Weights of a small transformer language model.
Size: 6 heads of 64 (2 for keys and values), MLP 1536 SwiGLU, vocabulary 8192.
Architecture: rotary positions, no biases in attention or MLP, untied embeddings, normalized queries and keys, capped logits.
MLP neurons of a small language model. Each row is named by its layer, matrix (gate and up: input weights) and neuron, and shows model dimensions 48-239. Each number is 128 + 32 x the weight over its row's rms, rounded and kept within 0 to 255. Numbers have three digits each. A neuron's up and down rows have the sign that makes its largest values positive.
After each neuron's rows, "fires in" lists the words (lower case) most often at its 100 highest values on Wikipedia text that the model never trained on.

L9.gate1425:153125220082144209153175113163077143096103125139157104077144103138170138145187105134129163174148179093189178113133128158052134185180109137088141088081113108135094102211117136101157082125140105130125143168206229146148094149140168111148150067112167162172109188124086104154191139130125135086189118137156180173128124148115112152107031085150121123121095081090101084122139157169145122147159089105103130120116138169149088146147069139198162108054157147106145182182094149123215108169121100033163149106121152174128133120119113141159146129167110102120110146185130115135153108138184112132
L9.up1425:130151118061145100141117155162118158064103100132153104115200122079162126123132161140111146174136100129041130126184104088111143141135159195161094161157170156160138057157116157126106024101084101108122186111167173144081154162138120129177134116119098088155161141116156128162102106138116127105125142119098102134161119118113175091105120109138159080137123145121126094169086135140136172124211085119119173154075124095070115108163156123106066091131170162078103073100102095070153095155035132165086100115048134120094131133085076138106148151081101145131094134130147095126166117072178154108
fires in: "to", "who", "would"

L9.gate950:108105147130098117161126107111118144148133112154187056180124157130115097097149087120185120155109205095152125196109134176120120213081137155127139129125091091117105117141141185151099068108156099133158164114168167148137101132108104144116094157093104139063132095170149142093090107116174157136140144136155108082167102107119107094106118062092116071067090083082162122109153159120141107128082112159089164136105177131105129130101132189114186128111155103140126135086142132142153102130140164129097119140076088160121112148145138167159120147154225117101119112114118119179129139121117122139
L9.up950:145123067153171163118172130116100148126167087155133160113170194173144088182107042129166116139111117135171127109075069071078099098101116152181128184110095157139175163144116131084128097140079066160132121099133117142104134136084141192098168088092123091159124142092171082105143197112159187148171195135199210098062136087114149133095067120155097109196081126120145155128120128073151123131152116207122101048124105139124129108080130119078123109137169134149166078154118106137125092143126149141089150127088175084151124098128131158189099156138056125069154143173145121080122102120191152126
fires in: "to", "by", "and", "thus"

L7.gate1470:120119154110116170154184104150087117089158153077069164119155138133183089174093154083079081136133154077085125150165111118128126163098160121089166085159099107119095185053142124164161146107167080163095112149116128133161141173157221095196094138141165109134140082089130146142150082140104096132114144160066112146103163131077175147130176136103102093164131103155146147138078115133163038091139165145146172140130122132120070125195132149145162115129162102142193108139114153163151166155153078130145120077136146133114135161096198140131131145125100053126122141122140161119148114114111135085
L7.up1470:114114106108131143130089165082163158134157116157205128136139107131135192120146159145084078123172154152082132079116141161118136124113142149114092114138183182155183192067135102116194141145142124170118046118135105161172144135110112148124163128151117140074182081102094099131182110136089041074113065149163092078157084135124122109145125127111093140176158141112154131131169126089107164116111156079062156137161144122152190151117161151116101115103093048052129140155181072138105190139180098154173175150095148137117067133071107078178093149111106156130132153150128113130158127096142155156
fires in: "4", "5", "9", "6", "8"

L2.gate7:110145135102089113139103169104075091112109070134115117095155139132137138164149156142081137103107098140133093062158164105133040079126132090118096142151036063135169140136181116156133144144101051106122096111155185117154109156115106137143154154148208127139103105118172166126140198137153167097083052109142139108167103153185102161062086106116086124125154146035140146210086129146118136132082153160114069147121102142174115049110066120110155094143113167093090125147144118095128108122132125130150121143133140139160139142152115144163115116136137148139053124213158139158202104138129128117
L2.up7:124130154136086167189114121142114138109063132125147097123202079073161164160090153125137101171102160106157105094111162086103106110138162157172130141157102152073107036138132068155173084139118042159136179124088065094132122142117125099131116156121113103142090085171085181105128107103135072117163050096172115138146123111119118111136154105141124170129141110141129142176086189121139135072046094182148148120058103143116150105125103076072156143126144106076134181105091184134157103176179111112104118202184109069072228146148130155144125116121134153107120141158132122064086112153162119059
fires in: "a", "an", "ajax", "at", "upon"

L7.gate1014:170158107116195117163108105122076175173066112116129098119131124172151150106083119076040127150137136115100128080182055205112125163158161175111149105152117092111081140163121140097115096116102105131139181159141139126128123109200130153199111091130147125206157133152131105131179175066152097120141108134107166169121100056083102109123137105131095080158104167139121109096135126114084142188149161132091191126109088100182138168104149132103093126172156100064064100218208129150144127149132164167114125178142130166072118139138141147115136126180085101090123149162106129121146127099115147157
L7.up1014:197122129166149104139153130119103135084111140083146094113147121149204123116090121116058166120045130117103162078144087129103102195118146140105131127138095075115112141192105150058095129090111163070177179112189130080148139116147119129133115134148137148102134123179131105169163123178134164109142091152128121129093120201072154108064176148139084061131012162089073137071052153128111216207215120083092138139092114145132096170109107089127168110133139073110089165144181143131201145144144147174139159162111131179147099125135171099154120159130107180115166163125104132114155133133061192149
fires in: "would", "to", "christine"

L9.gate1064:144135085156154124177122108101134134161111143169136153131123124131126169131136128103127029145166096146066083190097142181114087108143109154118132160130123073170129126145129105133135112140148110085165064116136191117193194111127172105125135084099184123161090165164140091071176085179166126133187176150100197106124150121204134133119107114075162175214162180074125135120159107137142137138108162179115141134096127165126096165124143168183154194137115120041099177095134174098147090115162144146125148108117143179129138097139117137170183144144083146120134141142141198187139116055102132122
L9.up1064:141101132157150119108126111091133137101072137204142167070124092189116097115194077119159088174165070119097147142099127106121105147120128164135152144132119104193129139096102122102121119122107137090134100170154127136133218088110101152156152113103144124118096157124102130051130125120167057103143138070111104172117098106186092127077163084153129180132118189101205185145118110102088084147130132116143123141133098141144145159155144098149113137147171139093152091111104177125127112081136146177110124161140142182183091130165156164159180183104098147133151117174100167142150102105080165078
fires in: "not", "to", "had", "previously", "having", "have"

L4.gate1159:140082140099110093152180099059167202129097093151165147149067172116105140110164129111195148164103093156120155125175103131072127149135140150151172085162095137079144130150086118169111120201125154117088125131109172096166155174199104119052115148150144174103130124132149149139152124158105109136119100113127111177062128162184146124122113118172092214168106205116107172110143134104151124118135127101092089107154124097103090122182073082092125105070141090080112106087155102177156127123110121131121139055163147122097192133150136099134129128120110106099094079089107073118169144081181110161
L4.up1159:143147125074131130085147117135163178136084150122147108158194107110092205139126125116210132135098125136200100128150101110094163128117134129153110088185172134149162125124108093144047128124078170159126178129137109188148154184117138150139143097099134145113155133146075115103114123145137110089129069139121192123059136041116150124163129106161079117177183197138150143124139056058105160135156147142088172192132101125131162121102137103086113149099119165107165132156177093141152105114067090150145101109090115110083211121150145171129171100134110110093127130093121088143169153136161140217
fires in: "to", "would", "listing", "will", "statistics", "must"

L7.gate130:141123090222115155154105126152108159164207133076139156135125145091154111136127068155075213160206114090113107090142171115090140161140138117159173153155117173088117170190122061141143091104157169086147119111111112062097055166147120079071210091124193166167133170162138123101116079104156126119107210168146158172183120130067111155111143098212145128156101114102124123168134129154102080129165166092094083139113165170086137109150066150076111135107122140144116098106103149112145141147091124129120105082134089151171120158162103129098112070135124130154066156100097100116092171146106093126
L7.up130:148091130178122136116128124164132116132166152120155197146120138112165136162128122071089124139080103164153145196157104107127099188145131151135181100138151151146062097146130080112059177128135162148156142105126120159161110154109149141121139120197127143132106100159146113131153094084111095076127135180119197131147123153117054102124127203149064146108146136140113164091178168140164173119165138119058091136113108065145138080179092136067199107101122090130109123094091153112113110173121167157111086121180104136106226169068156141150109129166154144129096109115145132157099095115178126165
fires in: "between", "which", "both", "that", "by", "among"

L7.gate550:153104138203110164123080116161071112166170089151072105114159131137166131111145116129089103116064095092140162095146124093132153117053147110108053102129150133191201149166081132118104248084115164110081112134104079124087052123114154176148148113125103159135122123079117077103175092131146128108099103189090173156149151048055097102173069153127126061108148097113144133165154105158128105098139140113138152108127137117124147139096126145157141092122115106156162102141115171159148151168177168112131144149170110161144081106120158111154122101110114152097127164154109149143170148110130041156
L7.up550:122083108152144090070127099123151199136141169142100173088153155134098123178120113115115169132107123181123133090142156123097121114105192182132103172118105082141056173132175151143134073134126145092105150144165154165114174097097118197054072134194127090112090147145160159131098086147131124122142133117094137129105107082159119151102088127136180123132123102097166134149217165111097060139128150170114100171118110110130161112155154084130111106085077062155141118167147172159107128204171085081109131154115110048101101139150123176130104109174113162153096095139091126093109094156108126126
fires in: "of", "on", "in", "over", "around", "to"

L4.gate259:103148113169162148098134128098171158083171108122114174155172151132145092137112095123052100121135099130111164127166073159135150127136119128155145105129137080116111095177104093132098130193191108126137193145203131137174153116150192110130135097121098078166129087150105126149102120169130150082092160148120065135181157125140096124119076130224117077122107194131129148144115161158137166144055208119118099168088200187134102061137163171105128176157111112197079113120110132154132109094130142150135151057073125149113110097146111095147126104170122090152086115171176176172091134178112114100
L4.up259:113074162094110182106160138149107162129083140175152133148147163162127098154113134121054041109186155104075146155188096125054112201154182112055134100138082100161142088200096101101072123130118161139212138128135131136084160148185082076140127158152072054124095173115173151150112124162138155119163159204146072136126189147138110136166133141172138088116131125126097131179141131143116161128092119108122145171161126151115079047076119154123184189132163172116139064096114078144101153119149117130110176144091097111113114130135128168106160111124118153183108168233133080114101082144156100172
fires in: "her", "his", "notable", "other", "first"

L7.gate817:171091124105177136137129105095107088139200117109165140132100165155135063159098112170137126093134137144129132136132089240132189078138129191102121170103124162106132177098085154132132144146150036119096092066097139163137119186101129128170122167140147137124138128123175103109124114104166100147155192153139138113122112143144175166195130131148163087173179111054105042122153120138111079081118106133137063082125145104155129169128118126129058149116132178108129120141111149131144097185151143162161056101106133120158196167152114107169085137150135085115139154103125095073190139159146139142
L7.up817:166136141081177158090094158169167127101151102183151121106061153142181155133073097117110072073167091056098094120168094101147194107168176165081157165082173131120106141085154112105074092115112108112128104048109099090174138197130152129138111147121170145156148125114117132136111156163120140143156112144099123085054118081107136044127177171160107125078128141119118094111122091158108105150107144093122142137111167109133145178175099104129143112067121166085174146118090147183101148121111152139181149105133138100168138114127130156114107163151147109140104119116167122115123129104111147117
fires in: "i", "a", "other", "in"

L9.gate692:130113171117180100080065114111130146151107143170127051118152062105162135158143087097125118098115074136128109130118127091134128088125132183076166165114135146152100112135081135106104133106150123121145148151136148157078099103080137105124121146113174123128147145128113115113091118154121221154144142121110094147163110118155144155176121094142091133139051114150150121155121208139139144108113083135134166124175067093128089153153139131087105102136186103150091164139155159125137128097064135139105106176113158139145113197110146130120179146178058096152136129086126214141090155091117107110
L9.up692:145123146111173089158116132087090112098124138107126095145133171093151107156100113167174154128183146095079154094179150136153131154117160173190101200107130103121152119141086099148062109122125156081120111148138149112077110151098092145167114120183109133110150103129115125115087062117126121103102113132135173151129088111124092141099137109145167117141087150162055113133116151131138126132117137163156179102063102161086136153116146107104145074051156111116135095158133117165129157145126122106126094128099101156120127164106146118121201156192108202115172149197177126156129090077183138117
fires in: "to", "would"

L7.gate288:125163146154145147178118128160073134186117146173167133103069146114138106107199148151090182134182105104111137112111153186113113151100106116123061080133136114134115068140066115127068112103101133161138116137181162092135139136123110128127154117160120111084153084137090078114141148143133152113145176190090108087151119034143148145078114110150120173113209105172141137206098115080087127118113116132111153068177151096143115128171126122112065116119115072115102099147127120138166115157143092109108092142095156091164102067097121132138097079167147143116126036146066215135146127125147166168
L7.up288:115117230110073148161182152129102089049130123140157074060132097155066122127141094110094109135134170136074168090150055080121207105121103140094124099087148130107127087132138089102171109160139102127166131126120067125118142166136067112115117094095182126143165139131170103140118113157146147069170133132135115119170100140159165156119142202120172176162101102093132141135085087119083143171136117088132108137079219172164123102141138143124125161114134152149107152133107108108181163107143163116105093133133158160135195144144112106141144090094104103088084079146155169154108120091201113080
fires in: "as", "the", "which"

L2.gate1271:191112111158118137171187147127044159123155167128124076147157087140115169127175147158102168161139100095107109099157141088073190137096152160129140121146156088086169116154192109148102070134134109110114160078149089128163176156140088143068099145119163132129139150140071158157169177165105149110135110169063148136147143105091153115106122106176113135124141125130154156061119190082196138190099152159159160147106109145113113171127140091073101127138139169120117073089131161104150137132107170111146133101133183140125135115146086034158132120087079079127104141120035100129138178131166185120
L2.up1271:131168071104046152130130188089100099149134143137068139123093072169098157119117055075125138124104129138094115142145137179120154083108135175093131113184088122104134139188092126151151119084142121116064125152081118132087160119168093162125072118108099107178129113183152092170161110114096141092070109093097145141185201133160126160097123154132137053153122138091149079130136169146122146158175142142184168127126172170064154114168126151110063056099225115135117138135136071158093148134130054193157152111137127129076118150079067091124183144119120169149085151147116133117128098132144159097
fires in: "not", "t", "to", "may", "would"

L7.gate1143:130118126126121090134137176085082078125160075175107171096122117177130110132142159064141071127152114149175176052171112147090183113172145054148164113108085168142139151106110118155145145115192125160119108095136179141173102126135121057140156124102113153144120066127120142174160119132105144083137122103135147128094076099131123168121154088145120090159160059157119137142111083154128167111105120169153113124086149104168131126105141145158155135094101086170085162160167103069076076122062135094087156138190120213069126134133124138198081146125167129116098116170144141137141150136118137112
L7.up1143:156181109150105142088121119076130127120150152129106093119055128167155149100120121163168068120171116138101140078088087146182167124110133226201130136088149109108148118029126065106195104142164080128076127103164070115107127134111079122113161089100171059135107107112115138096144158146112069119108131145106153165092134166152139146095139095108082132101092133165132101120123141140092143151094109124128107153136093074116135116182140111068130144119111085142076111093120145128129081091177121169097158074154101136119123110081108071165179079111112141128141141137143086074078182152161112130
fires in: "a"

L2.gate18:141142095162208129166146057090159116103054104108164108131123097122180150077174099144183115168150132123132160136136073170080105132101138139171161103110082070187164132137156125127110147132126127119134172132110121132064091095092135142148128101102097116124216128147127127091133145130133157083130098104080138129112143086112162131139159117185067176164119185105168125137121078136164131067142104146079093138128137167100087101118194093164187132161151066140160143156128140084096105136072114108090123124130150187085163099107163076145137137112179100046103194113143124140117160123111093105
L2.up18:162192104158174118108130032119119104107116119072120115142138144104162155053175130110156150139145104103093129164062096196166128149106098127098127166118110081131180171133147116157106088084113124135115134175138142115120117099118097158178176041120084146078162076155105122131124160125149162122143134120080129122067115068100145114164137074154122107128113254066220140125128104121168132137151108129076127109115119084170105126080154081157166135187132127103118137093152124103118092123082134091120146102111109166133176080150146123150122110143115105098114143065157150134105091126148073108
fires in: "would", "will", "should", "eu", "parliament"

L9.gate1049:137126115108142155160162125125125154094120123071112126066120176154149185115047133117098100145074137117122132152123096055121162174078178158151125149123095067089155081168117093096104152142166109131086164088148138139171145081130159092143072148154088144134136144151096157105136138121109077171111125172104153152117184175183118136075112091079158085133117131179073110154168118128137064121129102157109080124184117134202146096128159081151129167118087150073087112074151189129124112121106082091118120123084140099127158181102182130141125190134124106225103046079117124093172101164146152094
L9.up1049:142102114128084116116107102169172142089183142069141076160089169135167134054090158113165107144150158051152132109121186099096176155164104067099143150110107123171122163186179169134114150160153100098111150096135104129119118147141084102111131044119159150133111212118101095145157157147092172125162115156111111120139112133105134170175099148063080087119147113077098141096111116142130111139134098121083147153161151139147102173091117082143139115066142217080162184141140155122130123086111160202154053140122086119171139150093141172130144171130171106130088084155132138153097088096145187118
fires in: "a", "one", "the", "his", "an"

L9.gate516:154161101137099178118134076132095163172128114097119105151149116110127088114108119127129134156082095137111108063122116128142146151126169108117184125223142119154100079166137113084103133142106133193139139150167132144134120153142121148092142111161155137157028129154182122118162116091150125139115095156061114112198110147101143120131115146161095096131177127127105126112092154153139077088110172112115083115139104122142162127152129114104162120076065049163101051168124086093098143078142100128105160115167152151250099073142104156086103147137143105123034152182161091129102124044140183057
L9.up516:145131192131112146100203105179143151153152164121092137159101156123102137130034146111141138139111119137137163126118094114137107138144104139141161098159101102077075046114159135137133173124134115080192143143120129085164137139101111126173117091143124135120180094194183147106107127137156133116110130201120173098061124118115085128131141076105166118120171159096128156156150157128139134115137188120133144183108066063138204088171151108117138161156127167116098091143181091130127144106143183075051116129151089084152155122155113151053124164121157044115043159126147067112094196096124200142
fires in: "that", "by", "same", "next", "of", "world"

L4.gate827:113135094143123171104164174116103154142077113111147195180141164176111043094116127152151139154117119161103161049080105173175127146080126176087145132113119082176183134156108137130093093134188159119166129150096164111143118052171142128131160166147150129105103068070102113203135110148095162122136122079145167118169130118124095100121138117155137114129146099187152115178155201059150075064104158192133130103125088141101113117150175114156109195110113141167163155124147157181131108130086102101080183121101102157137115189106072106156107088123151111171148127184098143106147179086108159107
L4.up827:115086098104171234120120109127079101064108130163135105065119139113121124041147090115116130094139087064134136130167108119144159159121120125107160148120126139115121095109126134110119148169140167148114136151108133149133154113113172128130160169125150112117096145175159141088160083117105158170108126151139139196128168165089145073149156150123156129143152160106096163141119108105076123197097109174160139107130097149109116137132086168182077107143196140119091135132092149141128159107075109163102165088147095183100087160068110093173204128169064108148158130152061050171110111121068163110
fires in: "s", "its", "his", "incumbent", "main", "democratic"

L9.gate957:150092132155191130161135114160096094152090170106115174157176106125085146111127119133111158201121149128117118220116088197092187223115086156111108108228108066112146091100162109123108117118151129123053084156144107120083163178142121103091121143109130096113129119099106112163136118168137126133168161162120098171089179151131101194109140096132100122109115141077141168122159166137111124094127104137100154157085133225085117103134119101112129141184200104100103131116049118072137141143121094171128143100171128206173101137207133126167091122120110136130117169180178163083143124114146151140
L9.up957:077173112112111089119148114080143110121113112133100092102118146093138062123114156106152134119142135101109169113144138128121089153110105132153142078106168174092071088074150231037131154129119134160161143113135220122164157124129120172092141086095151108154128101065159139114071058135171180096148096193116108125139170074169126171133137090148097135194174115134172058194079117131172121119130077111079175128149156094141156151071070148103153101138170093129111083083171131169160125110154107151105124186062144103059174122103114129125116117204114113228117173085119083161123203176171107139
fires in: "that", "such", "which", "where", "whom", "would"

L7.gate1152:119149104199112180118168108164134089124169100125140160145115151118184146128113148207163129120109113114095122090149127142151131089135109126121077075176159089156124132095146129123072155088164125165144108135136137126153145106169119130138203105138093105145132152137097117180151185136208158107166164110151110126110103116082118112075160127116141045136140096133194073128183164107143105091124136160162109101100100037157122127128132130156134114076141133158191148049139129120107156093091117166105123131173115137114108157057134138199172095112149134079125196131146133166084118124156155119
L7.up1152:063177214130150104083160132126151163101101160057100188101168183139097126130154138177142132124184112154171110154160152172063074129170124117124096145140154186105113088148111129122131151125140147142174092154115109181114166095099111140191124137156151143163133131140139102153143129133128113107143125157127115129051126106064158097051187143170137140081144142128139206119110085173146134145169104133054110083120144119080122085120112096144106197147153138138117210134110139088087114124087125090069164108123119173119120157099101118129086139081160089089157142126156123164127113145207073179
fires in: "be", "was", "being", "is", "been", "later"

L7.gate179:099117168183113096100130188157128180109069103144117112078127117114135123130134137157116182211162146097139118193113106165143168148102134117116118158193117116126135107106119146130108145110127194085181124099151072127057131166088120088112102162174182159089076143103144060117177115131111173123117125158220131172105159127108131156117077128077096054139144155117136072161106124140130116058139107146067207120156161131114126167140136179102097123119136176178140088167060105146127093201172113086162127120071113214154081123161098087106162125106110148169067202145133125144137142075151112133
L7.up179:160160192115154105106125141121132077105129111167146150073129069064135119173153061067118106164135115104165139138119124142165111071119163151061119143142140148130084106122091130081175149138146135091158079127112102150102173083186138146121188146119137143128143138167094136167120115092175167041166108137158106042114159129106109124143124203161070120110181123130090125103087066106123159153118139064149158130108110158137152142174130104078100105114144150174161122178123186041171135164166188087112151145110153153134125093108139124193100122117107188187125108141126094126132155152138159107
fires in: "who", "of", "that", "in", "whom", "which"

L7.gate569:139128148090103073129146161169106124127129118142136113170122115121160132163103117157118089140133121100143115122199089069190163131181140158098054155153150131112128148087115135113123100172185149139136145113079123120107105180168109076080136109110153105143105076167128116118086095125096166090123129093142118143085170141142081079100117108142159151159156165196097139116161162144170092127172102110113123127183124168098112124164168101125159151134144127148123180167101111122112090130160067118091110118098099135167154087198069048089111171150154147135087105125130135108103113158122141210
L7.up569:175148139109133114221117139153076060090113107143044151149196160158148106152159108146146118121099095080160063166145130124143166081129157160128153149103096149135121146131134155131127070141080158162096080143194146113126122176114115091118162142097112090137106096135145080088156121091171138138125149102100102173147128164171084154085108144180150144132190204106144119099151085076111112045185057130162123155147130163105069131147113149118144151157093132143120152187141119144077069095128114063089149114151058078105152128110027124141184112158123155112160121167117114090135113132076117113
fires in: "his", "its"

L9.gate783:121164170143187142133073121169114137157131132192190206137099123128191140068164154177070125105126175130173013143124157131157153168083088071112092132189113095145133188160130125094113109085225152137108128121124145107119133122061168129151137079140114139108096132137087102086133136098144141168115162112113153154085170124135127151136117117087147132101078097103127123077108102104127098128132100122104133112111136147156096100098111126160129133141170133190181123147127135097131127124161137154148077144166109175130120156132071092124090090112166161113173150147162119132076127108153119165
L9.up783:088167122142137153107085109164149104096122162116142090047174097139094105150219125162135109145150163185154129132150163140113189118147057106131108078165145127172150082107178129173156117127164066109095199078147131099195146158096100185117149152099097129085124187112105131144092132151166154176118132125138150116109145112129108160102181157115098161161144163129084092169157143173183134131167168092139145130094102115164107096054163126208105135123125148092135154068143102111130148138134165120136122136172117108140120092122103098120125151135098140087159157087173135146081133104124170194
fires in: "was", "were", "is", "be", "been", "have"

L9.gate1403:210090162145129094133114100126075146166074097145116145127117111110157159176132093135100119093125107152097135119132141165115119131122121173105103182156076138109133141193110081153087066114137143089103096116089109101075155133107199120157180094158138134186165195101096153147103104174148130128182124170079105087110045108109183141092156128114113103142152159189130114150089087084176187160177174080111191118113116145119143105150154128165092158120147151141098175105160069094123140078107137107149133142090178149139123177101117113119136186153042107112075146103171076123121106126157209210
L9.up1403:176122125089145154170105084124118119112072139135126110159128108126104135150140169106131124132101221140113131181108162169121175123158158097131140150113172139118124134146104148185084150104174204093132148094078108071114138110139105138124145099155116119159163088112108165099110186167123140149220099117134129158108119124101153190135085126123147110135136104110158125151078117113134119200147126072096174125143115167133129110118191157162128113147147218150135129182188155164101125107137088145127123178152107148034142091134108113102190131118119134136196124156155101189142175098136071170
fires in: "would", "to", "may", "will", "must"

L2.gate966:201169110110158079165124137158157095061109123125096137105131128090133118153152132133075128111103136148090127097170125153086150140126114119123146122118110072124161105135160122094125092108143107157165162139124174120099150161169161142151162134094151120096170161145136128149135085179152107107070140135124084159176156136107117078156093121138120124137097102085203138098085128079148091086165174234132156124133138126126116135166138165142133163098100121103118122145145187130106138123089115152117100047106153153143204147103136133163147157142108103125129092072100150128118161078110210165
L2.up966:114176077092124104148169098101173168160125170118143166127128120158188150151120179086134091173159163140098134105121134138108194136126092146221131134137098120127178088178141075131135089124199098092150143089117131127112170167100175133141137072180156162149182092161114245114132089146117094114113067147122114167152141142079129120120135116142145103154084133106166090071093135079183141101169130130120175153106151146092055146125135081153133150101199079102135126132164132121136118129112145169107132134136121135165116143048098049097137103194104154100116118129178102104098151154141148155
fires in: "can", "could", "may", "would", "will"

L2.gate513:139055146105116125125136116120078147183109110127142134165137160119150139192137173108141098106143107098101131099094114122146105099166149132074129094097127152162150107141147097223134130151146136134154117091161166112131072170125153181136112139099132140093148145145116118108107097124101116121174128134145173116100124154158176107103182121099139174141127163041165142140180168131199090110063124116047170157096103163173120132123168079123051109152099161118122103186104145124153075172120155139159124149132116065126163184084162158145126126134088142140105176146102131094154110120127116142
L2.up513:122130073156110134133129148165138180135134090136156077161119130070133180133086100088169194150119137114079151134098111113118141093147124092147133138161074134082161123086119113161080109143113138123125162172121082155194154126119147153127087164096177191070130105075126121081070186109131106185109100139137139078139060087199151165121139169138117142121107178130156155073096154115111085088141135105169176161191155105155078097123106119183213136138117145136127121151126153108123077127100135118165109159152174123087193132151178101082127152136122175134134139124130100102162141153175073104
fires in: "1", "a", "wireless"

L2.gate1371:093107152132129144114058145161130137166084074112087109122121120143065130098096129141132151149137189135118124138109152155161162102102122129094151121162097174158156119077122082139148164135119155121113164151142128137157100094164121057139140154111149078123170121104122136101107130071123068163036125100107152108154091122107110093126123061133135133130118135181137136209121113195068060131056110189112127169136079181103118174101060105177142195133192177146165140159091142136097098115082125073116169142133123092106161102157190055151037157181148141052101140136152161111139128130154090156
L2.up1371:158092110123132134176092072121122109119115100143134083144167163106117138115133096115153138160128151106159104088046181160087081114133126125137152093140124153170164112138156124161130171157138175133092104137175154158196122108182085128117125091137102079048142143072110133081131082154133134142083121082142145108119124171102084090149107100117125149146120138121172066173096128188169071136091047149112116146135096169122091126140093127151144188088169160149168189124154164128147119150107122087099133089048055112125171083135108092117061102158082120108065138134197140164171156176169099125
fires in: "medal", "olympic", "games", "olympics"

L2.gate571:099139104102110172117151137128120114193135182095140169143125138179175137142118137151153185137132111103119102116102187114076101119126125131183123155183177081151111115126145089097131083134152148101170087102111094106161128172095128143167140173104141168111101161141089140091155118146145125095081137089142114116141167137116116124065151112166131147126107110114155092110136106107123096136123134133127089134073101116100135069177091110147108106190111104088159103160149149153129094088146094179140095115197135230117138132161113152168111079093069096092144120168168180164109136129121107193
L2.up571:123162094193143135118100146115158162093129168077117115060113108156150086127177130177127148103173128157103077122137086188088140099109121080117167095153117105140073059096092179116117111082086147225153183123089103169104122126080129108116104119090204117106118134186135159175145135141143103160122164110174095114145067171067142117081138143115147189124163135169184234145117154133153075150122130185185135167077112121133067094129101118091149134129164101050154107117121151096125137089167131106139145181128149100121132159141095102124150141107103130134187092128120095167172162141168139106
fires in: "been", "be", "being"

L9.gate650:098155125195119118162122126137099162121077154085091144138110133115107143099114127063124106083139141098088169142058142080094173152116131157148124151155113096140169112159102122110137136140174097150154071115132120136106144102189112119115144211186089077121078161125112143109064171139131111073123094123086146065136202085100105155099170132155187133186131107158075106136168100119143095144095113135170114195150094172144140114234152107102144185110127065174099130127163136133133145136175137120139102136153170119115166096136076120073122138057141121152127059138112147085148100116108187150
L9.up650:117111125077138181189118148166104090087157146131176149095188150165152130151164085141110134118147101128101139137129075141166158149160100150114174167095167057163129127182139139102101100132117142120098140144105133144115140131160104145096138112157094151130151090154155095133112140139138110150124162113082113139052175147137106044127105165171128149136158188133118129127105136111126164168050132093110196200153203157104098138128078114117096144139088128100169138130163106152105135059101082129129139120111104158052195126093118084133139135113100210165086108107141069139111094064125098145
fires in: "the", "as", "its", "her", "his"

L9.gate1467:142150165153133089163091112118099132137099108157123104139081110128120112146131135144090158154128148125092124141115087066118153119076120193079110176182056131166136149145145102156110140064111100119175172126103167136068103080147155129107130085135177154134133136135132092112068101134104173116079096129133093111162150060133200111116097101149113143162118143152176140118101116089152163147138125219103136145132135130097118163141159153143135085100156140063141149132156118107205103172064134197092122098162110150168084136109166161118126183111148119095135159137076128119157151104140174133
L9.up1467:065131139234145153126109085145097149078113129154124144164159084111119080103173103120173160126176166113163120133055135166095164180138141153153103106205084067105080135099169118118106123119159090105141147156174140146109145133141140183061153128122119140115078199098138138137093156121195095084113145131152149134118119063136170149119069127128109126145106144072177158124164161048083136068113098141157124145116060197134059108144138150123104103101174123132221145078127169139119156145162117144148178129137158121052026187132156159149140119087088128122127160173089128133143133096137137108
fires in: "to", "and", "not"

L9.gate259:166161071100147147060145091148140127130113145149168064156139132063171109144112104067121120099115102131093108111154129177100121171189186082149082134108143134145136129143144135114079111141225102121135132180082136124175099136171106147136092142147145133106154067069122119145105157109133101154074146153099134231160104097097093146097167139082186111111111122164120105132161141146131143178070129168135086128101152113133159145173148122163156074208126120073090115134102126141105102112135122105088128123112114110168130086101077124090091143124096092124126139147072122046158166179192173085
L9.up259:122106135077159114093186159115117116166159082088164101161155112132178080124160145126127197152121110106129182111149145139094139170102115110083189157160150123135118153107204058105111116163119148171240174180124088095073174111182089112107181140128126103139184104137139156147155092147141128124125090095116144133168152081083062125067113169141127112171134109086110133141102161160130108058136189096124119150110147081149087113146128110147165072110115090123165157115118183168068187106140231123121112107129087129133182074118105189159102131124138095125106160214141101129122123103093176125
fires in: "in", "of", "on", "that"